From a checkpoint of a small transformer trained on Wikipedia.
Size: 16 layers, width 512, 8 heads of 64, vocabulary 42661, 94.2M parameters.
Architecture: LayerNorm before each block, biases.
Training: a variant of Adam for these matrices, 1196M tokens, 4432 steps.
MLP neurons of a small language model. Each row is named by its layer, matrix (up: input weights; down: output weights) and neuron, and shows model dimensions 64-191. Each number is 128 + 32 x the weight over its row's rms, rounded and kept within 0 to 255. Numbers have three digits each.
After each neuron's rows, "fires after" lists the tokens most often just before its 100 highest values on Wikipedia text that the model never trained on. A number after a token or word is its count.

L10.up2010:145130112176125070130120185122128093173078126091108154158119173164061151139145137147169102121126150094121152165114147107140221159122113043108156156105127113149105117087122094144061083116123094178131203180149159173150107124132215114146068115150143127142126127129154154091131124134119111070117116179062182143136127152205158203171114129153114154090144162124167148124107154121145124147108
L10.down2010:181194137087179091110139137136107147156084141122135087112184108070113083094103129123107161193090105121136073122122086127126125147107081115091090149199116125118101106109154178126147063103127176102076206086105179115109180118135182070153135105086123069121142128103077125129113174129218157194142154127087157143085116136102151135115130122106107095125131136167134167095122142137147111102168
fires after: " the" 31, " a" 11, " and" 5, " m" 4, " The" 4

L11.up376:134056150117222159092101160088139091141099160113092093224128167124110124143133131145094125120116116148097158158150169111159071120149168051107114141111128164055101089108109118131122132110173121088075142151138110142094143125145110161118075108141140161128132161107193103118140148133106190126162119145171154132120089079152188123130172098083076150101126144097147155131162083124060153147113
L11.down376:055115102156173088131123173098035130116076119107115176139074172135185117113105111203183108127119129169126142143111118165152155138124086107128081149092122141144157145142099101186142097108037154143151143161149126123082118177124156072133172109164138081050137155167199162094123167162170129073176229108145131097134086114075122124118090119134148125157119117138128201091073098137144158132155
fires after: " " 37, " the" 16, "|" 9, " |" 8

L10.up2035:128115175142108086069146108110115150146142077136157150175140076138058152131115124170063159139135097138127181123170148129180163098132150096091105130124149129183140091125161116155151134106152143141175101156151170119137102102119163110129061124113065118142109146095132120153119061164032158120163071139135130173129081149124116154119112109124123135110133145159096173086163154081119094084115
L10.down2035:118099135147125083143146105129095172084039149155140100140110097108138136135129104118131011125145166123155131110154123138109124100123101146090090102120184107123135119099151152133123093135149160116189144175137165076168138123109030119103113123145125078167136158148176136164131149079143159099107183081084118055101146151115120116186059093115133126143038123114188083113112111110122157190100
fires after: "." 66, " " 15

L11.up1798:140135084185113136101144116158080124131116138163112146143196111124133100100131103127183197118117136145145133123109130128157162135105176074124149117123154106119144151139084171130132116187122167099133141148156137178169071110112125165195143162147136141169118055200114139130104162124114150048111119115109130118113088103126129111132083160104138076221133108107168114131169075125089081150122
L11.down1798:156121161133131103114059167087047110142143190177102124129142111109122113105161134095190141135122153161152147150150151102079130124127048108218154150134119161139118165153165180169172104144139127161131095151139083090114116195168172139123137077170156091085096119117109115125085135148108113182146183080121170162098161134076175110145158088060123179104132179058167176185108122136080060136209
fires after: " " 32, "|" 16, "–" 9, " (" 6

L10.up1750:139179092153178126094141117204073115101148100143089145122147194047094159122100118145123072050143113056061104120115121113121208130159143072129148150128107177103107100119166078150117112095099124100076167127100115157100129156174052118140154147133153174146096145128140185147102146098089175092171129129122145115068095100138097139109109120183110114097101125123155129154083216149133140149109
L10.down1750:167171095135135160119087078166124124136087126111076125098127102144098192108150097075168132114101112097094074120155081106113158135094114177123140127160184101117141109097110127119142129119126106129130110123117131150103181099078105114154151136063112126113153161128139159148115137117149159146136159145121152137183131154172187144140086118052116115158089096134163206167121056101140045173129
fires after: " " 40, " on" 11, "'\n" 4

L10.up1069:165109139142141107100169121063061169163138097107153178118132106118084153165165079129104127136116142109139182138138152156099171088150155167114150178105134136104168092133162166118112071099146119099167098137173165117162055108112052095107112173183168066127184069161143102065137017135183157111144135100186077128169124147160112090117067069212144120124154121022110144136156206111067128092068
L10.down1069:141118145110129150171113125160083127155102155076182116092086079144141136113133132152122161114124093134110125078111030153151192095195103106101126145167161143165115110084106103124181133130173096142090078100169092128071154098117136125105136139080084171182117145163176102151147183142126082135118104128142161106089232151094146090144092135197113175150160125133163172113150090158121054144171
fires after: " " 82

L10.up1403:108160128109140124130119125122131132124066114084143141110129120142112176103153119149123105150145119154135184121086178086144145147110171122087112151154103129157134081154115152102094116109140052136124160196144088167067119091123117141120179093131115147154228168126159109094103124120091125146175074120141097130101107156143085215052139090130136142133121095086060116118062120103079141134194
L10.down1403:126133150127120119123112144127151161134150177131148119124193093123149132126100064106112112109152217161160118131131155116092100121157072123136085160102148132137152148117151114165134114178128149112100081102157090085094132142179126132150110147127083129123099104139122133103125108185139145126120122131119108173096096089097158086182156149118123111167186113143113123123060119152109128141119
fires after: " the" 55, " |" 7, "|" 6, " The" 5, "===" 4, "\n" 4

L11.up1386:109132131172129195189099130184129174111175133095107151119109135139119184148114120137210105187140134134084056099099098148149145112120149141107129190126160118163102121129151111109133141151142173122045102124110134140117135108203134147120186122172133112062122158102163117104117123121121129149117151112144105162093126136099160138122159103166177133132156180121190134184141135119130207163095
L11.down1386:127095182130166154113097126097058097128117154163185099118132146155137121159122182128100096151120104086161085152150115107172141125129105159124126150124133147087154112161106182117123081118129085118105161141131080056170135160063196102130167086119037128134057124123089194147125097126112115185121102141145133132160118100102177138126116134145083125127151026106099237072140112137112140168136
fires after: " " 51, " |" 10, "14" 6, "6" 4

L10.up1897:170091134125110107094141132123094169094140124115124134131139099096075100099170077175128153096102230074118119153133177146156154118167136135157129159154143155130176121190118146107056125094133087085096089103169097134184152218144160121146103113126116154184073063127073107165116166143085079107160075110126124118097051105101102104147126102123170067168166179135156088153087163077141154157133
L10.down1897:143109122117131133152100159129130102083128106139145144130153088183070133095110169103091082166095082122088150187090096092106150125057124160145118139073117081136092093105093110098176120153135165129110133047087134099100145099171107097086112086200144143210139122169116136096105058127131125096174122168062106149173101152108120142149141128091148182156132183131119190181123083173115113121105
fires after: " " 65, "," 6

L11.up1656:206182133100110176114131182182074124182115087100175178191108103126113152179163119137175175047119107166162134113103166200191185163122129074137171076110216168121082163133129170147103081143138147189160155134141165141104087166160146107095165181119175125121154187149094076095109167156113131089098166099117150168152100095097098111161128136117135132136074157114107180149194110097101094138031
L11.down1656:084159144164097107079080127055110130140222130162146181143089139141145104132163115114069165147092133149143193121102120168126105090163159087120139121110170172154126127120147111164138154123117104115094087108113117119155082101139131110135096128123107154076100123156159178132127140201075130147107071142125174102077135154068142131106129165132107116140182038104110167176135106195126112076175
fires after: "|" 18, " (" 15, " of" 11, "–" 7, "," 4

L10.up216:127088133079109145131138201112095120117127107103149125135105138170113101123154136094127126164091149072098168114090121110120100121151147069114126155140122121147116174075182159098145169067126112148160132138124104164138135146153129154114156159146091117149119090099149149146193181186159176136184170108123130062113136127122095119090166157197132177122113159101127122103106198195157124137126
L10.down216:098146136142093075123064177110107084145106136099141150142122123150148185185158113154114119092096099104127082098126155136110114102115093133169174145110116198113149130148088139174132115113175112130066128106133116084115139133098080117125139150108138153115111187150173136125088120105121134122128150134090173124074093083165182079120116126098096097059176128065093174156166110084114181121133
fires after: " |" 34, "." 10, " The" 9, "The" 6, ":" 4

L11.up1952:140147095142133099060159195156110127093150115125175134142110088145167138128137132107092100133089107119134101147084185105070150132143137161175142150110112190135111084187168114163082086143175125114148106187131096147142120123115084112091184094115113144106114147115123104114137144134101170149186159086146120157166171135139113149108135114154104149149141123116127113069211190094058119111116
L11.down1952:080047128186095120174079144120128189196113131145166082073148197110127107090142168143138119120166113207140095156146116125099087105146129153158107161101169087102119129092115163127175110088121091102154105227117123113146138149108130138155109108132143135108116165123218104149068102149159088180134141165121182115076127113107126106126080158121137119169140164189140152158206115116155080115132
fires after: ".\n\n" 33, "==" 18, " |\n\n" 4

L10.up1706:130082109133147086142123170109121176068135092110152170211075158154087160083111118147135183087193101124143111178119180131143142128127153149153119208093142095115177103088099098120152106165158121140130162123212127144126100071095113139153104075138119148209102093147129152160204157077093113165122101109110083112067155122135146187132136124155079091157107142130151139096058173151157165144139
L10.down1706:124093126156174198111098106168053120107059150140148120106109095129105124200146166090194089084123116098152128096133087084177073105185147099126117122162129174135154201134140167128068141075086118105112153061062122111140135185106100152142205093129141102105132116133118100156137164137165174108084114142142129132115128157123153126148161123134106088154127096144117182157138104156059071130109
fires after: " " 46, " a" 7, " the" 6, " an" 6

L10.up192:170148093160127116114174164177157125148123081121178171117187123125121178073130121120125097133082109192139180142109125145165154138170172130110181210088121188125103124105163120183100068182100134114121150116135141159148054116160155102101062141141053105204130173157167118079129174101157071169141076081187120090106140079146128138132093109172160166174102099171136105132099155143131101175090
L10.down192:148134175096183099154106123090117119071143107165064124067124106160117104151131165143139138152084132153126119077126138123062150136103066125134130117170083106160134098175100112166134128120193145085129112145148130148052119134172072101108113155156105118144094145115051170122176103102174157158119155123172110141156165146125106156102113112115164111153145121131121184086099135131152105119074
fires after: " the" 69

L11.up212:140136067131141158138172074154174121146151130163199133083108153100127148123098068174154156118127102089148106158066142103151148138115132120162134137132128159169128155139123182120156111136133121168158124161137088113141134115126133097219134195080118109174175096106093180153176107120148059156158110117125169140136110119129083103097121104170185152132112142101101152122071196113112114128088
L11.down212:121100081166097130094103114147079136154154164110149109149129070176106137123163175089066135118101137114092138068137105128098107112120116118135109122147165099081111065065140118210120145109067157104090177100161139123066125177148184114160155145108090109158120127103110136108112182145092160149152172159115187150110137126122140101170087106110086087142122094155134150161135105104133154157149
fires after: " |" 23, "," 18, " the" 10, "The" 5, "." 5, " The" 4

L11.up1824:133144096209164117119131157105122121139117086101176163165089119106135128158200086150108110115131116066159201082132156118127116120153179094166166178132150148135179093114111094136141116121143106124154093139124085172162171197166135090117043123136155169143166124153161096088147151141088161194166161089155131163124140137096144159097066109113155135147118098103114144094087099091123148127138
L11.down1824:150149156098102055126096186163089140128169133107118101110180061130108150113169121067140126093146088119133104143144175161188102124078125107145119109128117138153171134095130097163119077162135154130120105162111154111070162169171133085149072134094157110128119169141153160141096186082066136125117101124169114162111152150082132097183070138116088077121171139081120197151127094079132127125156
fires after: " the" 33, " in" 22, " of" 4

L10.up2029:112158126121169149138134152158142148120107134116225101115131169165152130130048122095106110124168074060140141142133179136099132115123086157138172206121151137152129154171112119121168059132154127066074110126106087083114067149084067154143116121200060097109154137109113120129139161102171173110116146097101072136114115124125125124112077108127153100080116161123079156115150116144081117190125
L10.down2029:102117101101128140155145134100100098144179140142075178115135119093093139138132147092146112118123114162131162152177073102125105082132208147125137124147115105177146093089128154142150116153122183086111100102123121149068144101141158137085100104118149121129131132079157106128076137123078104169148144116074122194086167106200114114150108122160097127145121181099149154111104095104207162134073
fires after: "|" 36, " vocals" 7, " July" 5, " |" 5, " December" 5, ":" 4

L10.up110:143101131143109147140147132170122155117160181146140161147201152163145092123133169133133135149086103117143152144146117145113134183127158126104065165064073134124116152093131148110144092189142148124163154138150182183172170108199124117112091105151154102095116144103081134149160128115140151120142113185215132142088121127116106154101106085109129169160172125159101109115138173072170088145194
L10.down110:109174058113108161132101174121057126123155088167139124169112058106123176115127095129082138146128150098118127133115173087110165129090174130155198105101160085114063083100061162093092105101097157146110155091124134088130132146139176171103190195154077111144089086173197206112131132168096108130126160147091155128091138158132126104116190118133094149140143114109144188114040121135101161130101
fires after: " " 37, " the" 17, " |" 9, "." 6, " The" 5, ";" 4

L10.up865:124074118109159166214078076188125173197103121087142094124122123107081155150175112166153181132124107077131131119094133131097161150114088109179129094150141174156075135084116139182119085163078095139121097125184178112168102131108127157186108112082142130127126138157122127142134100128103115134124094172154142145153170108133078112124068135157124141158119085083137159060154121118147119135135
L10.down865:061100089126176116079120172143141097134128143172131116107129120143117128094122162156122108128136138124081170149184103141156120138063115142191132088081174129112059130120133129153094179085130130163078164197095130179105182071086125134183127154110168119177100114040068132112096183126082119142081103096131157096177160146129162100152143115115155093075139151169115124161134154130166142182158
fires after: " |" 26, "|" 14, " to" 9, " No" 6, ";" 5

L10.up961:122187120057068149147139176052164112089120072062161111137042112082056119139199068134118141120168115142130108147127115219143139126148185143151129109118186133061158122086106150175091153182092134157108112141132105137216079133158155102127124157102142115125134113159111120165142087122130111089083079117089184158036101159151150089158109132122150128149065158087128152114137122126140108092114
L10.down961:127119158146097114140161108118171130183081100102119148081085106108161098167132125095150157146182096133079096120092078154129098112140099120075152132138114157180135115137161098134132155083145101168134096096159161185181121183149115120200161107095107122152122110120121139174103089129120089103104159136093167112099127107116127128119153120142118082106153159141110165194177150117143120080163
fires after: "–" 33, " |" 26, "." 14, " " 13, " /" 4

L10.up371:116144103175144160169155164144065130123113121108148160149154108138128127093095081183059124132110115142069133098112103091209102088156137124112081109121160142096104091176121100109104212080130073104111143196181123167116156115105121113152099126115143112126121097114160137136140098116118122136110088117102126201098145086148192133089076095115084154144099140080045191143081148153122091153142
L10.down371:164149136135144090066076120115078116122180126147175123071164072128163110211123123111066132112137119091096059087113083163132095158121079085127134107097119122193134174063139093148123060147139127116121081129130086135122119152123108096102179132119131152128141123146130151186130100177093154134134146136126161068158140084157154109143187153110141093140088089108133204103073101149131108125134
fires after: "-" 33, " |" 10, " Total" 8, ";" 5, "\n\n" 4

L10.up12:100122154127131173068177108133044109195091119139134124172112145143116154159144104179125121097153082182147155109108115137142182140153163138109128122150102159113121084186108112091109153170130125124132170104176148142116062161139140130135156136080092107113137152159156123174110170098136092119150165116164122170143105147080129178125128114129123115153127130084112153135108115070155218099155
L10.down12:110081113131188145092178098126124193121129181116080127175113135103130192099072160109164154156107111186139106110129121121135089149148139060142150170156104102156191145138179181112100144105104151130089163128083123072098145148121174146113157157183093143186122139146168129120122079139114125098163134082112173121117049145158148068177099087168139142127119112103111101203128124171115132177125
fires after: "," 31, "." 12, ".\n\n" 10, "==\n" 5

L10.up151:181150131159205145129103165161154074072063085115062215134117134084096111156128078123156131144094085149110140083114118119118124127130132174141179122123156134071078131145181080167074102104143111164157142103103089116189130142133113087072115136125159117126143115145109145124158066096118142128165092128156145149087089083142161114191089142165137131130113125107180118163121155078162117185118
L10.down151:136152190101179152140130067160130145152112115075100072147136191100070124102099145110127110096088157079113109129139143153128111098167136064136136158104149127124110100188046134108122147103036145124155100169167160126095063146085099155112072096157143161139110142120116199117137185102141104096111166141176145162147135166161124102131112142158135156138073152147121028096133145118107137141099
fires after: "0" 21, " and" 12, ")\n" 6, " Platinum" 6, "2" 5

L10.up30:184140100135141087156122150123113150137156079106090137165107203107167127115196158122133111132158065119140161121113183160116121170136173085094057083087116096160096107127184094170125121172105101095155098089100093120116127091168125168116045053199151111107099072110131085072146165137117106176135092133120129129123071170138114114228094121140069112130096150114169142091100100131091129101096
L10.down30:136126034138144123201132139099084106109092150134141083148142122109094169144123169194211131083167135138117124105115157165143090118134120089111148162179106111106176063085099080121182118121124098119119107113114095142045145175142109128135133143123122085106124147117134102143154084140152168101096118135155151153085082081116147129114126170145144108150138112112120174153061070122167078156091
fires after: " " 37, " W" 16, "th" 6

L10.up1093:125140145115059110095137130114100092089122093111188150130121117129113162169185158096148116092094137113123131117148122237111197165134117124118137132120148089090093088059119086100133132159187123134080131082106137118137150140174141106129174128130086195155134164092168169065126110080089110119188112145166112105124121180105129135122111178162160129077142108133093111140109128119177125117158
L10.down1093:123192058144112138139094155116147141125128122105146125154153089105141116166150145122114118136119135112155098130087114118116137109172136111094086087125128129129097098105087140124148144111123128091144101077083133158152170067149179097137144133111124105108087123114157119064087163130077129140146124115114141099113134122156143110142128097129164105122126114147173009112146092097120157143163
fires after: " |\n" 41, ")\n" 6, "\n" 6

L10.up1459:195113142142122093122197168148117124113142145120144146127145115142134136056161132114061144129177125159157135124146141116060102082128106124133124102094101091112064098147145147086081143137169129156136064109208059092161156122160090146091082123151129157192137154097130116060158072139091156176166043127195094161070122177158100159096181186192116166139117123087082128079113124093103133113188
L10.down1459:109084180130137151125125144140056140153088163118113124115124107181119146068152145169171132155152127118120152143135137151172085201128118144137147132102111146115150227139180200152108158118094108116138132106095127090133158146125114084152160162164153092162098102146141114175116180156182139091126113141157104123113137143090091118192100120117174130177127160110171148142144095137071106081132
fires after: " a" 32, " the" 18, " an" 5, " " 4

L10.up668:142066118142147143159144139146108147152097098093091145180125159075126099105115105118205110113136131089096153137087096173095209157141165135102141110125151156147167063127164140168139112194126170154161130122146155141138138158173150127117146106176163080128215098143141124148160096135081059100118138140155100121110106157193095128145137146121134057189121144114133160086111128069096114130142
L10.down668:096106184137194160064114133116208144091141194103088113103101116173118139136127146150090132162170085161147118122106169181100117156097106156114114125108196121161209125114147108079176138137151117115108099120186153087119187154105149123253160140106115143125198153104154102216095164158176075162144132166104118129159095113129129173157110150143166119089121142134125050119105143160120091119135
fires after: "-" 33, " P" 14, "," 8, " |" 6, " \"" 5, " named" 5

L10.up837:089114066151106149088091144064074077169121118168077165206121157098127163148123070170110198116154156100117134084078191117119205190107155126084126133085125141152103101112172117126147102154151171089130167099111078164081141107126122128117063110106077134114105120114138094154178125097088108145180181104144086124157104119150088132124098167100151082157151165138150116160116154095154154131111
L10.down837:113143230121094117136134197091065120110138163157165146092184129117095115086159145113112090156137122167153126143132099149075119135177071102109160124146163082159096145126169079132060129109148116108116158185138083161079090208149113095196126111135086141085140094142086094199097124157140120137058146114114108128166093103070164125119138154114151122066129155096166129122160111175111159144122
fires after: " " 67, "'\n" 6, " (" 4

L10.up57:156087139141103155102132164114140108165109126077107153174112174159110140073161162152144065128143077116141138119150082120136147139140162077153099137126149122115114062140129083107127140156175097161118128181172066152142136134135089109124112110109152128145154150089084140084151105146102113098147099137135148116090147130121054178134151160222097099110126159059142131124069152137119131172106
L10.down57:103096148118125126127147129108120171167122079087107080111121032152104174122153113126154164125160097137161156098148101168157154156111106111072095106178096154146160154094155218143162123117110120151158086085052163169110176160107093117114101178084083148087102121097114131154126153102084192116150163162154071119129126136104187099162104156075183098165170149128121162142156104156085127089094
fires after: " the" 54, " The" 10, "The" 4